From a checkpoint of a small transformer trained on Wikipedia.
Size: width 768, 8 heads of 96 (1 for keys and values), MLP 2048 SwiGLU, vocabulary 8192, 67M parameters.
Architecture: RMSNorm before each block, rotary positions, untied embeddings.
Training: 903M tokens, 6887 steps.
MLP neurons of a small language model. Each row is named by its layer, matrix (gate and up: input weights) and neuron, and shows model dimensions 592-719. Each number is 128 + 32 x the weight over its row's rms, rounded and kept within 0 to 255. Numbers have three digits each. A neuron's up and down rows have the sign that makes its largest values positive.
A block is one neuron, or neurons of one layer that tend to fire together. After each block is what it responds to, as a language model described it from the Wikipedia text at the highest values.

L2.gate306:154095140154147141134122168184202142159135114046174150157167090136129151119126163117089189081151133169124067089152097132186144141067123110099097200158147142161159066115115106093105149123116112160070149149124164135223119113092159094128084154112105119103149166121132126189096087135139100089090148129154140123171131164093107128157179155166157152064098065172118173127135179084118161215201
L2.up306:160084099083085082172190115125110199107169109151077123118068166166087099173121117114142080185148164095135136127052138044142108103105214147113092108119144168140151131079107117111124138136103117077166094122190098151123114118174168122124122121115129145108108182130052099109140130115137115170109090074110114108070155112099109203108104145117120117155129188146155155096129160129108124113100
L2.gate1556:151131174101103138179117113182131077163138110085168084146146079104061041155111138100163089108128142084123149062182097116166064064138186130079085134107163094107126122196111101134105165119182118119114139135174073080188134193143152136091082109040110093155142113139146122108162119131136149122150135097150158113149198196094129145134152148138106151102128096171112113143063174135110208127164
L2.up1556:102110112083134125092119186106165172095137128175160167080090118090147133163154180145143156151100096083173104107113097089144101063189090140126189082167091101124145179170153179097121150154182164196141140136117162125141108151178094089128143095146164109111133168101123103099171139133144058130064108078111071159144170110102162098165121145098137169127089134118103122128052096094127119106135
L2.gate1654:151155099153186182084088127157171131135127130104175141068148079154152144180106134162124112178112111119135084101133162196107110144218143126111149144111139118151136098074109153138128175128176182121093169115194156146186200106146113111060122128087113191126146114175188116104100106194088155146082155151153112179143181108145151141173152106179098142152174087112167157099166159039187117081105
L2.up1654:104121119160157133082166173072088125107118119156168119117177170163171131187142127145144097153106158179127077139175091176124112153090111135160156082121130148090137182056153147147144152112150145144165124152094113099147121090164149167150098091210168099098086105151101158178081164101155159139094128109122159148090087120165137115133050100154057108097143090164098114148068169087097083116092
L2.gate1873:145119166046157099172150108104102146107100085183155160098102067109078139158074174171088114125131161132103083129175140127106118080091120067091127149146128139143095106157088152085087182156144113095123109167169116159102154096167158155153122099116134148153119189118148105156124137189127142136098074103097115142154138138117151112172103108195163161086101159162096160137089154093167138156120
L2.up1873:099135099097088133139097135102139167128156068119130117129116074129134135147145122172165079148137175139123151159110164199090097128144150139134110146137087134093175150110070067134151094173149143102113139193166070108159088128116109034096155157102150064149076153108135105148095171157149063103134122145070131134147124091134108092163139088081100081086132093139112123121078186132121116092189
Description: Year-initial digit. The leading "1" of four-digit years (1940, 1857, 1986), especially after "born" or a date, in biographies and histories; occasionally other word-initial pieces.

L3.gate366:098164121092124114189159153168148100185115160072068175155063139087086121123103178084164106141228120159154136149125087151134144110132142129137181138177171150179149148112129117150105131128096126185042105124183107109164130089203095084073125083060156176141098158097126186086166150154129116148147095149208110145090139127123135131114107108117112114173143143128106098147172135186123082142128
L3.up366:083131140105176165153165135161065074173159138149180160149125104130120160158128068146159095152120184121161126098079164113163080091143133124140150102119141084109098096094142150152133109125114128155102111156215160133126110201127155127100123161111189105143160107177181130138152086071134121095080114167137094055173095122136211181103142146112120162121105109119115138134138153101145142143124
L3.gate629:168137166088145073094062133163080157084078141120107097124166170130149109107169133141136110090145132146060087158159140185122093151156077133140138115186160150145175140150148153134140180130153132184130151117125116142138125162123161105059117139168107091138147127110108091192074158132085128128158077144102089160109143183091124190165038160129105167192108158146132114129151119162112180102113
L3.up629:105136103081143136112189169121095128148191150118124118091132101143128122126075138110110137145175083112054107109116195170113114130107139121172118066205154175140122106143066081147202099086179161140102152143147143176125143129211140142124142150136105105126182158117182142166061092091164131145152155100090085071164145169127142159163112141137111120088120119090126143093089125100179141092152
L3.gate746:070154185103165158094060126069125143144103183089172129086163138156157177124105117062128105083174158177151108204116156119120128079128143137171087111131092103116154098111119078156168104162067126178097145130175082120139167093097150125134114065092143155137103195141077189139083080123078084102156140118189154133140129126107187102137134143131110147162106166070102157094128105052122171108154
L3.up746:145096148148149120126141121142086139064183131142181180072130087146120146141132124134127086110130175128120168140078165176186137123141172239148132120166082083099099076154098075126175112171113141135132129147112125119094057086102143061101177123120148081142137111124178125136044106167111105131131055102185088176099161107148069177117126106101050117152178157078073147181163112080194158093120
L3.gate888:168107124092164155160076153122089126172083055119093156128088141106148155126086167102127148100114138129187138143095078139109090122129147131100117141141094090124132141154106171071092159095120124093099119156132134110172136208136172132075133165143104077112165114180104179138104121138123082106085127101156140165124148203170114150155163154163113169144158163144134093112137187179155106130194
L3.up888:157159107188102176129107096112096158129109081097129161081123106086089160126158134070127136132132117102174117150169135116081078145064154127096101155121160103135147114170099136123151088065140113189090138147167135163114110124115130062066154135125154141139166157152172194084145118112082157148147137187210127147091104116161093112137155147094111120141096139124126110168142169126163150115162
L3.gate1635:109136122112132163089150160156093141122177099102155122148083111077132161163118208127152135097185104076128097129139172116173159104133098089154111142100078185174170144117134181162157158125130122106085120175135116135119168103146144063106100155111131155156127078145207174178093098156154111129076137127118160144122193099146157150098127126137114131082099059175102094131156181151111096124112
L3.up1635:076142173061115128135113123099078153179150148180176142058096132129159084092117160066122147125120162146080154140136112126135130132122077183104118126181149122099120074092075089142081084175217165119115174134149157141141166114216124071118088175145132069111107180118179129206133097128140128139178187078111168122148091102111089157113155140148130140177103099106058087092126119110177165146049
L3.gate1673:135156167156165147141100104120126131142114139061183128102079077131135157106041099087123177120169109137141134153134168164180160102118170146171100086153144094132140082174125096142137140095171152170115124109178091139159113137187161115035095132066165092178107158125129133126126092114109132133154078185163100141146173155098150119131119095085106160159112088128133091090134155123140180080140
L3.up1673:122102136133111158133126096126125095182095079138127201073107155138169160166073176101117108137170176107109149091183143153172107117072114106166108104156158132139142086129127136170152097102160142139059142177082091131139155122167157066092147117129068114192134103080195137138161129182125121140141131110117117135133153148086088167131108111156107132120105174121092092145134208099123091099186
L3.gate1776:150136148165109084167145179131104148196170099097103126166144149065179155103092167043104123115172130138181140137133071102177124076096095121147083113122171112158162109176128118111110108113082141158115146167097095089129120140145116104113151156132081119143183107073123136112178127119085117110135154103152098089128124138159161159107193121123110080096110117153153084129104141171126141174179
L3.up1776:170171123065167173158129129184118140139160139151098070176082101140098206180102139101113126117175201109172119116145069107176057109075159157167144111151170115087093158083111166119152155041134125116054086084110136097166081186139121085069123105111126145138179137105169146165159093147086113104173124182143097104130123160161065107115128074089106132111132150166114091147076145133105149126154
L3.gate1884:108051136121129103133120202106155102136099142152152158132131125173120209167140155096194089135183189152154167074110113159101123143075133061150120076139172085176140127149140148125159117065154146153083094156125159167139148181142128125115150111093089149130115155153108183073093128151081107179115080072117091115181111166106116144121101089110159121109116083152143104133133181132159108105161
L3.up1884:182139181157184110092133127135145108201125126116181111114134080084127191106232128084166123127157144159139107044110115094166139126134137153106156133165163135139138133164144196106116195117087123138073169119120129117149118183183173118103116189103136134068085088124137129109166185049128119102118113105076141131171054082067112066167121116132083155101131100155141135167143135086175136151138
Description: Start of new article or section. First token of a Wikipedia title or heading after = or == markup, often a year digit or name piece, e.g. Pe(diocactus), 2(008), Thor(ndale).

L5.gate1046:104141104151104162140159170175148082084097051137194070091153113058140098106172118087126105155093161095160096172128058206173119117081172126098074101146132083117106151127126151173129148131151152123138116092097085092179159165131094123099147106070071067176142090147150141128099125196196101137124071137140135125103127162092110158174124110150150122162158135143093160073081143078111152109142
L5.up1046:099156104165160111107130072080069161126154133129149154146141136136084138090159079135098189108111093111099176162108105106180069181166091119099118118109150128165129135151101185145155152103123090114170080115082117169171124092118073097116130124080129171154141112105088077170079099148136153179167166070150141179098117149142129182116117103120146168168132181090203103169152105148128155084141
L5.gate1651:170136164188130114094158146100157164104149124141118135126163118145122110153159130063086144148104143103102174182118125082131066107132147121101107099096134084123111162066126126134092145104147107148099130132129102067126141130184141106144092043156123113112046136022111119102146129170181160154184164078125132157106121168123146122122108160138173103078086089097113107140100138076098129091060
L5.up1651:125116098107134153174188136137095120123131119188170141096152133110085178069167109072075126071118112152115081091178147172125181119099139140111151104138164138091094075065113090133146160088116130107136151160097121176087133130121137104172169113103082133098172167160177121118080136099103102129131115136125121179115177139172104177127131135139110139131123161135083113126132160132214122106127
Description: Year-initial digits in dates. First digit of a year or day number right after a month name or "In", as in May 2015, In 1973, January 28; rarely name pieces like "ad".

L3.gate65:163121161093078132148130174162136084150107128118107132108164091104100078149149080128159132166181104130144149087141068133184104122058094146064161108117130165142075138084077116115125143123096124106145105079124153122078052165147073104135159138114120111162075147111100086116108147082153157125159083138159161112134135149156120125115177159134142072129108138109115119135120086075091117105128
L3.up65:144114150099111113153089195131110118093158146090116046144172130143100110135166112148104140121104131148150124124158110141110084118061198169154111121097144107106126088140089135148189081115125150159125092180171111128114163173098187136066102177145099092121129139149086134134170126089082142094113171148081086158093108105119101126142148096113115106129139096192127172142142194152072133147116
L3.gate67:154146120139075123174110112171125114122071095141136136178161136104112039109193128114107127158155139185188138134146088101143119165122109153108118094168096102105141131137113129169151106134109191151153126098186153141164118116165166160119146150149108124155088126169157080105179088111141118151127184121092157163108114113072132125135180124144179172147157151109135095166156148180095077155132
L3.up67:099160110154141162098124124128127095136110109111166119177171125157094120155090087111151150131087144130153142093154123188183119118151142079133105132087184112166097071111166116135151113159103172140093146120147143098124105114107176089122125123101113159105099129062069109110174084111098100102129146134133143118185070156187164192136129178080215095148112122150126124090051095109084071166178
L3.gate227:110139185086105123181175105094114140169170155203141130115125145093171130127132108103083113102171152127176169117102098157108122095132150102184137157071116117107122154141119129167142131135093180178109155081164095136136133180115192160104094095112187148134161145108085137140164100137092091066092102094087113159183102174133166152127173116160122132142116158122115156195061153134103157138147
L3.up227:127148105138140168191114129159101126145126114128168071098163081136146103154113153112158141085076120168191087099087096093113189105127101138132141113093133093178116079080114106101154179123172137129102108172176110103134081092132128098159067157086106095127105159084096085074198164098126142124072195106092082106086132146054106126165088174166112147160135083117110118133087110162123108095148
L3.gate1109:162123158076147080180092148128146142141175169117087086174135138177205089148171140107092167104147182151154122123105127113129154086121127074159117134128153114121140099134188139118145182072097127161054126098094124091130064159075166142134129137113100081095153178142095073076156104080110101106145115132129150169115071117166125098171150104140170155143082143152073111160104101126116119136184
L3.up1109:092134184174109164173073135087140048176122072144084098142158098141092184078107054097161169114173114163136112148159059196113148098101159079132099161107175101183132108104134093151131159096109130133079136150128148163099123151075146152172115120084134163149163125087154091124176093094114107093118142086103061080128091109136172125160102166139186175175080136172152137140124163045059124173135
L3.gate1112:108122152102085095149112130154142154156103086102143152168100172146126066137096129126112118130180102136131068120169130094088099164118134090119116112123121160152155125085085152118174091126081087109089121114131148087147109134156128086114143143146156128186179138089143152120171066120138089069091130116154097114122123117091103137072190140137140141112107115131103100132138067140097077158115
L3.up1112:085138173118063081178111135090087129138070133186181102105130123069140127113145085141113125131172187120127170125122067155171102135088150083132108081168130158141083163108128104167094131128149084113172058126121152111088102098139108101136153166138107110146091154091092167217215141162113145167137169091147131117146131181138153135146121083157101109158095074070116097120136160110153151168104
L3.gate1158:090181121079176140116129143097098152144144155090125130115077133099161124133096075065114107093176180155172105135150122111140160102105163139143101156172175064155108096140090127140103156105127159188050088080094101134162104098061105103112133144111120124094106153089094074130129105125103096097118145192111159102080090085118084113115165136079131095150162189163164184145138095102058102148149
L3.up1158:146118208142150106133150127131138096117155159143095132086136135108138091151165158093112110111107167118110145080130025143174094135091192107200142132134093139139134109143127084162155142139149102184102161153141093111153080128123094145147157133108123069142124111087085134123103073082084064083122134102177124144110130132086174137165117153171144093056077113166168123145098178112148143119141
L3.gate1201:103166169153167097117145169122066071136094139197096092165114114167158079136103070091077117081095156163096101168117047128120121099114155077186084113147126161125120139169136122160136143154159197109125128094118116091095115155088149139126085118132140126156160109094045059140178087157085084162154138177078120198189102093153141150094167099152183090135159109139167160093160096170128104161191
L3.up1201:169152180076096152159111119161202142086166110068159162153167075121110157096159090119117158071151129145164086136182117158133118128095134085178164139140128066162114080120129172173174101148117091201112103138149100093133097069096158126141046172129109073144133137113138092153202091105166045087118110135115133122112073157146100116160129119140137074077101097102100083107139106151090102189108
L3.gate1440:124144192125172139147112130127160096097113121151140164147147149124157143112093120112123120114088153091094100105135134090108133131106138133127151150138124178175151143155120112131142137118099101090144130133144153129137168090081084092183125174077125083125123118086080093127150074155182091140124108060089197195101134123139154112136110111166076132097097146131199131122102155129163126099114
L3.up1440:086098145103131096132110150135153127147145165130140157155094108110126138074126165112089148133117109137179120092106112070156180176154217135178112128154152133171110120101156072121181088059201113108114116088143138136145123115162137093118075163130164117096184128155074098119174092104169099142127185121147077166147105129153160147140104158092146173100117119147088077170132121165172140151085
Description: Mid-row stats table cells. Spaces and pipe separators before the third or fourth numeric cell in sports statistics table rows, e.g. the wins/losses column after "| 20 | 5 |", or "2; 2; 0".

L2.gate631:177123166123098159185100123068124182120125102072115170126175136122184132153181109179105096171186154103147152130135121166117102148126107146091114135117156134112122145105115111170153134152119110149152179127085126142152148072083149120093123134094158138059164076127128116141184104153095140143140116179122143089131174196082099103135120133170163093132138147105123138210089095115085180151139
L2.up631:054144118093078163131160081207175117125104225184147066204119154184109141129101130074109102133118104152132115178161136081145140149181124067165111153171136152184151160166149107157161159120076131155186132159165143113087149143174173154170108093066161155166161167171151100066113136045101145068073116137090099133106105151129139049117096126080174124106103105118127088056139095129137072137093
L2.gate925:169095159135113099154094111129182108201131164149160127154165167083081148144216090094183115137110120143080116117141169152147128163145128148132115128094113169108071201148121113089136101162058163170163114123156140108111111155122180068143159104130073136169123113107130168152079095104141139158099124138123191125223130122125129122154138140128202190095133142147060158178126092099146116119124
L2.up925:154144161114105117151162124116138080152160138144137095154164130083125084120137148124130155130153161157147116133212098086139116206165136084100135071100184128178162060107100164162122156161154073107022166106129197127141104101114114178045106149099096148186125148113115099172128072165097147171143139172135143172099150096179099153129164160143136130165137094139121119141097115132121119095141
L2.gate1581:135145173092167120137133123163138107216173102138145051141146080123090137162159092135139193133147119140140127131116131127154091114142159142093109099057115108166192126083159159142223105073098116185135162096129140078152060149106146113079149101161098097132100105121131180116130147152106145093150118090080123111155141128165172098081134081086171132158107120131196102151125104179156132152171
L2.up1581:136145124169144136133138155102134111098153190135073082154115166198169160059106162142078156110164129146179097107136159149085154150155128125140129140120090143195145071102110045150216144137079056143140185124087099128126143078114099092141183129112146095122117136185180108080154069095149117093167139133113113137122061103152113074093187145104139122075103182138136149175193134097116108145171
L2.gate1968:107096127112134154172110152119166131130094129119188137189116084106095177124121172110179171161131148116150135146132097142153138137146145139143088146111170154152172122137092181125145110115123137134133062092100154122180094148110085124167146094102073118187090088075112072157143110128144201162145121137121179099139100205110134110167150147153142161122157104156123211112172093137110061149129
L2.up1968:122099131108136150170092105141093097152166132122155175133098136139156133100180077117126144119099138119196162151106100159128111153126139117143079116113131144206170112129117110117112149142112116130165115139148172133175186151163075156127123110099121132131105090169096120148136105101125108103172153126100137149081087163067120088136109158077148091156129090189151157143166127056118153111108
Description: Mid-word name fragments. Word-piece fragments inside proper names, right after a short opening piece like Ho-, Na-, Ku-, as in Ho|up|houët, Na|poli, Ku|rrell.

L3.gate77:098157100115067105192123075171077092092122100130145194108128120068108129142116153139144098092124138134126166199083101146125109105106157117174100167087097107131171098132094149147112124186124160083152158147152193168103152105116128158178161129148093087140070164124184044109112141160125116120096165106095091159155117114122210148177109116101107197159126147145095192130132143094078147119106
L3.up77:043116119090087119109122118084085114101184098199159138163113157154171071066141170125152133168136190104192120117147185105114173112136140160124114117095122107110154133141168131167112044201131125180136118096152105141155123097130092147136189085070117118179096121158126120094173133093123154092185161098181133187200141142141166069105140127129167146180153107116094181146117075136121107096079
L3.gate101:177139130108146144077169118104090155146145134137097117128170135133107121108134135183154091188138132174176159121064109124092156114198099120130130141136085190198145164170128129131127171127181121143176142148106114146091123089141158135100155144093144117161145106083116104117138142148077176154119122157050187178112084133154172153136130077120109081106127083111180113097143093108087165178086
L3.up101:133131114112108142082157106145169108052098171099142118187119087136175160106195113167057113117138063176117102106170161164139110128187148092132126137087121179151174112091082093181186116187100121146167084120072093137109129070151130176147093114126109102116139150129103114138183123127123072104152144138105169129093120156124145123137157153120167141092130122138148177151132093119109215099132
L3.gate509:110125114165150103178089136196155157173102152117135043127134107115181086122186123184105156168098139145134195084124113118127149114123105168132137110168093112143188071153088116115123107177085134149167124125112064134135082155105076164116121134130111110098087109149096109160150128103164103122098111161124067114110072114113175131167114124092124103134169162122089200154108114081154083159106
L3.up509:117150176131151065110104152156103161127106161121132097205089154105168115164147055162138118119165119184114105148089116103161134090169148157160101127101115112145148145067078092128177119187075170108168152152089114084103129153100089175080162120101151117089155058070123118108096158110183099138082140111093182144087109149073077133148154170179145121065103137086123175110173107141152140121138
L3.gate698:115164162125112125170118128066165129118173119134103072183174070195113141149130093206103124141113148161145102132105154126156078133103071103159111117123106181181160092131119145153157070217133141138199183125091165072183163051138143137114118152108130072119140043150153088092163063180097187123149123124095172153153100184123111105134087099108109097110083097091131136177082090117106157107160
L3.up698:113107083110073113105215085151102100105131114099148184133185148094132154113178117133191131124124113171122135111160115159166131154180124192121121171128133128202120128054184085153171168148097119114147114147143125185154098134163080173131148140095100120172075183116135097115185173159083150115074158133107140165089134098163137144140189126146201119090166140175100137172161150131145132177153
L3.gate720:157107137064084135083108068143101129123136116164144154111114097116076053093158183106163144171096161124164139141141106125149166136162085147137106150160117120121147137155115152126134035210089087085177119112090148121110114089092145161103110039129113179110070101118158123110146172116115169096160120135081143169150080152099187113144140148170130191074079166141127178209134076153170127087124
L3.up720:056132182158118147151141153098087163092115100153165101155183122127134128125147152144113152092112154180105156152134162127100154167173107170171121120070088162163133113106110109118143164161146127107148079097103081164134119100186097124183111136070142163180149123172131053062095139166118112105175118155126160201120147155088129091142158148123160155205081051151079118127141145101142140118108
L3.gate1487:090123106119102139107121121146157143155175091169118163095103129098134075062140136114182100141131109107160106178090122140096211103169129155113147177121108108094131163117124104147180113157103137166054106101076131099151095148072079139115135075107077119156066124146136109158127109132142102141132138142057180127070126187150158141142149126076177074152157115196074107200104145080098151136123
L3.up1487:147134129185134155153079122136121122156137112158124148184153117131105080159140093136164148186142184104132168076138087165186114179073114158147162143140149064152112086089114098095167116141128125148148075171163124115180075086123102154156101183161151087183125082082150150151174092120150155100140125150096113141115094154092150177127149163123077098088065161150108106148133077170113072058128
L3.gate1913:116086150150156166146116152098132152145166108090093134170079131138089184167217118086170107097176178127117072092180141118163092081174166129121082153114156141121133128191098120150119126197161170104086123141108164141132137094095126133171174152106134131154060135162166143142103151101063127133109162207110098128126176082135147096140120141142115110125152128104117171192100150122173194160057
L3.up1913:100110187142108164142173177118122125179157128133128103140127109107144074163157103153144122191179193100108157107098159123116108123132140131110112171146196087157125092082074128166141099139129079145144113117114145146095089145117152084097124121091094123134031128125205166151106131168158170148120111153143199114117129132152087177105124183112146137110158142109168145178143087111071159119100
L3.gate1914:155099151157144164095095133154059140118166083167177093171172143092132143154113129166161070128107088154139134164155127067128153102070064134134114154141102164091135118175106090190118061105084118106143143123217119178132138095119144115138132108133092112180140099100107085127186136125141147144158132081061128141187104176124189204150147103138164111128131101165111158093158150080115140107107
L3.up1914:099143180102069113142157084160124074162146085127143184108098176153121095138092106116135187134098141160131135111098150139154178121128151088117127123108160155144190104117112150160174058138157085123087139185118081150092083140124093141159103134137122161195123181138170144101180067169095106081113169159122111088151143116101093159158117094111161148068077078113054111185113139084164111100099
Description: Mid-word name fragments. Word-piece continuations right after a short opening piece such as To, Ho, Fu, Bru, mostly inside personal or place names in tables and lists, e.g. Tsuji-no, To-us-saint, Ho-od.

L5.gate929:128133069123119086135106138147163171177150094187073094169139168091107167128086146108116128119155135153114148160148176124084139102134154123109145120113149114098175156150136180167189087115071121111084041104120078125107149163175148080167139094131117156114208114113121069106201187167129113124081144110155122153152120116159120128072130081138126138131123114101116150165106137147085151099148
L5.up929:105146155155096099099140178118154166159139111151096130158118137090129092119067142111113108142102189155125106146167109087114174116187183114082147133176090140147118143144151101170067093164160122155096146070134122057106137092175207171147147157173078133171141155097121121151122151069168115101107091192162124073106124069100172105150081149109116103096143115165128115116120167123176120131104
L5.gate2014:067129180115196088168129142153138112117144155079126047180111170170100141107162152129157148108096123054173134122087088113096130159099158181161103121073133128154153065100140160151140079101158135135068133182128070154148138148153125158098153132190154127105145156115086109069141108097104175139101126155147128142133092165167100116102202168164129137141127142101105167164126105151153115131129
L5.up2014:067164060101123121077124104146136151086099105115111084185132136145149106121158151096139102069160109176183124131142072122154059133161154143106150097153139112117104136121107129200118043106106143158086114082074142112118105102076114112144114077096123155147137145105140132128165124168162139152131128125125172151084159138144150141131146120089147104160170182189130104118133136144138113161208
Description: Separator after table numbers. Column separators (pipe, en dash, hyphen, semicolon) right after a number in sports statistics tables or scores, e.g. "0 | 3", "0–2", "0-3"; weakly some mid-word pieces.

L2.gate58:149141137135149132170154151064092177168101146142059142101097156104167123102107101133137109169142122190127158112096125109111091142056121130154136174196053166171138107061135168205124122171177182150084152105108075118076132176126080108140119124159154119107170106129128164127129108098172145131178083172114103176135179120096130132133127132079070091085089185148132087100134102147144062113147
L2.up58:132156175145090126141085145138105129160172102100119168156089101141094172119153146079124133044190130103166152135129084088189132128033143115127146136161123113130134106094147134163127142069155126157062078135108126112081094186106108165134122082142108149094146153099121156122145098149135097106140134170122126076138076123071134094162202051143147120108106145129159074121170182143124124159135
L2.gate190:107109080077137123108139111108147087113101112123141180101125112153154109130166114085150095084176124195180094083126175160170119120068152093104165068104108126139110157072148147130090158156183195166105182046114094102127088110101137084083119179095142115101117152136122114170127078159145128106093195153179156160091126081134182173139158107144133089101096171121172137150134161175117145226115
L2.up190:123119176173143151118149106114108076088189140096117168096160058129125129164135167117092120125069180134104105098125147135132142145094170068139180130137146173179077165163182096094087091090173110128107195132131168158071130183083173107154157110189121105083144080147128146079104119175167087106128087177164115127126108129157114157100142160095152114130094110162173116102118147128179081146099
L2.gate1085:128144127105118126148116124119122078106147176110131051137085116109124160113160067106095122118100146131130152072080165125168160182084120088126157148155102198119153161117085129174100108120161123106082146173090144151099095149069069122078166142133133112164162069114212144074085128134140098160133161107180181075156127092084153124083156099118197111094084133120124158078161174093127111133136
L2.up1085:080154097153145069161064189131171137135152073123118083150109057151200085170144151177092109120130138118116101091117122107164123116109186126138165091105152133110035145095144087188089128133124172142126084061122146139164080116114137084151160120113125158066086160194120095178152114103175120130154151117158138101107129149161161125122094134086148143175150142147124161110134105199053142172150
L2.gate1351:066178092120183139176125151092101168104151132128120175065097125085180145162142143105087165110153147153179169115127118125085090137080151169086131133176126129124124117158106147185083077090136169082136134071116117133133149125109086175108151135099172169133188130099157099111195150136145154165147128122189124111117131130136152100150091121166062151138089177137201120111141099145133113169122
L2.up1351:088117151120098106076124114082150071107078115109161117066088143065132152130128165126150168062114141108128150135116108101181157120097116143143144124092127179118091148196149081154110070159180164141152065126128117200133143164176136151136122121208160119147147159121179181110135110156105147115089174097185176104135110158144151149160195157118148137122090108133137128073101160133137122076150
Description: Table cell separators. Pipe characters separating cells in Wikipedia tables, mostly right after a cell's content such as a number, quoted title or name; also semicolons and closing parentheses ending list fields.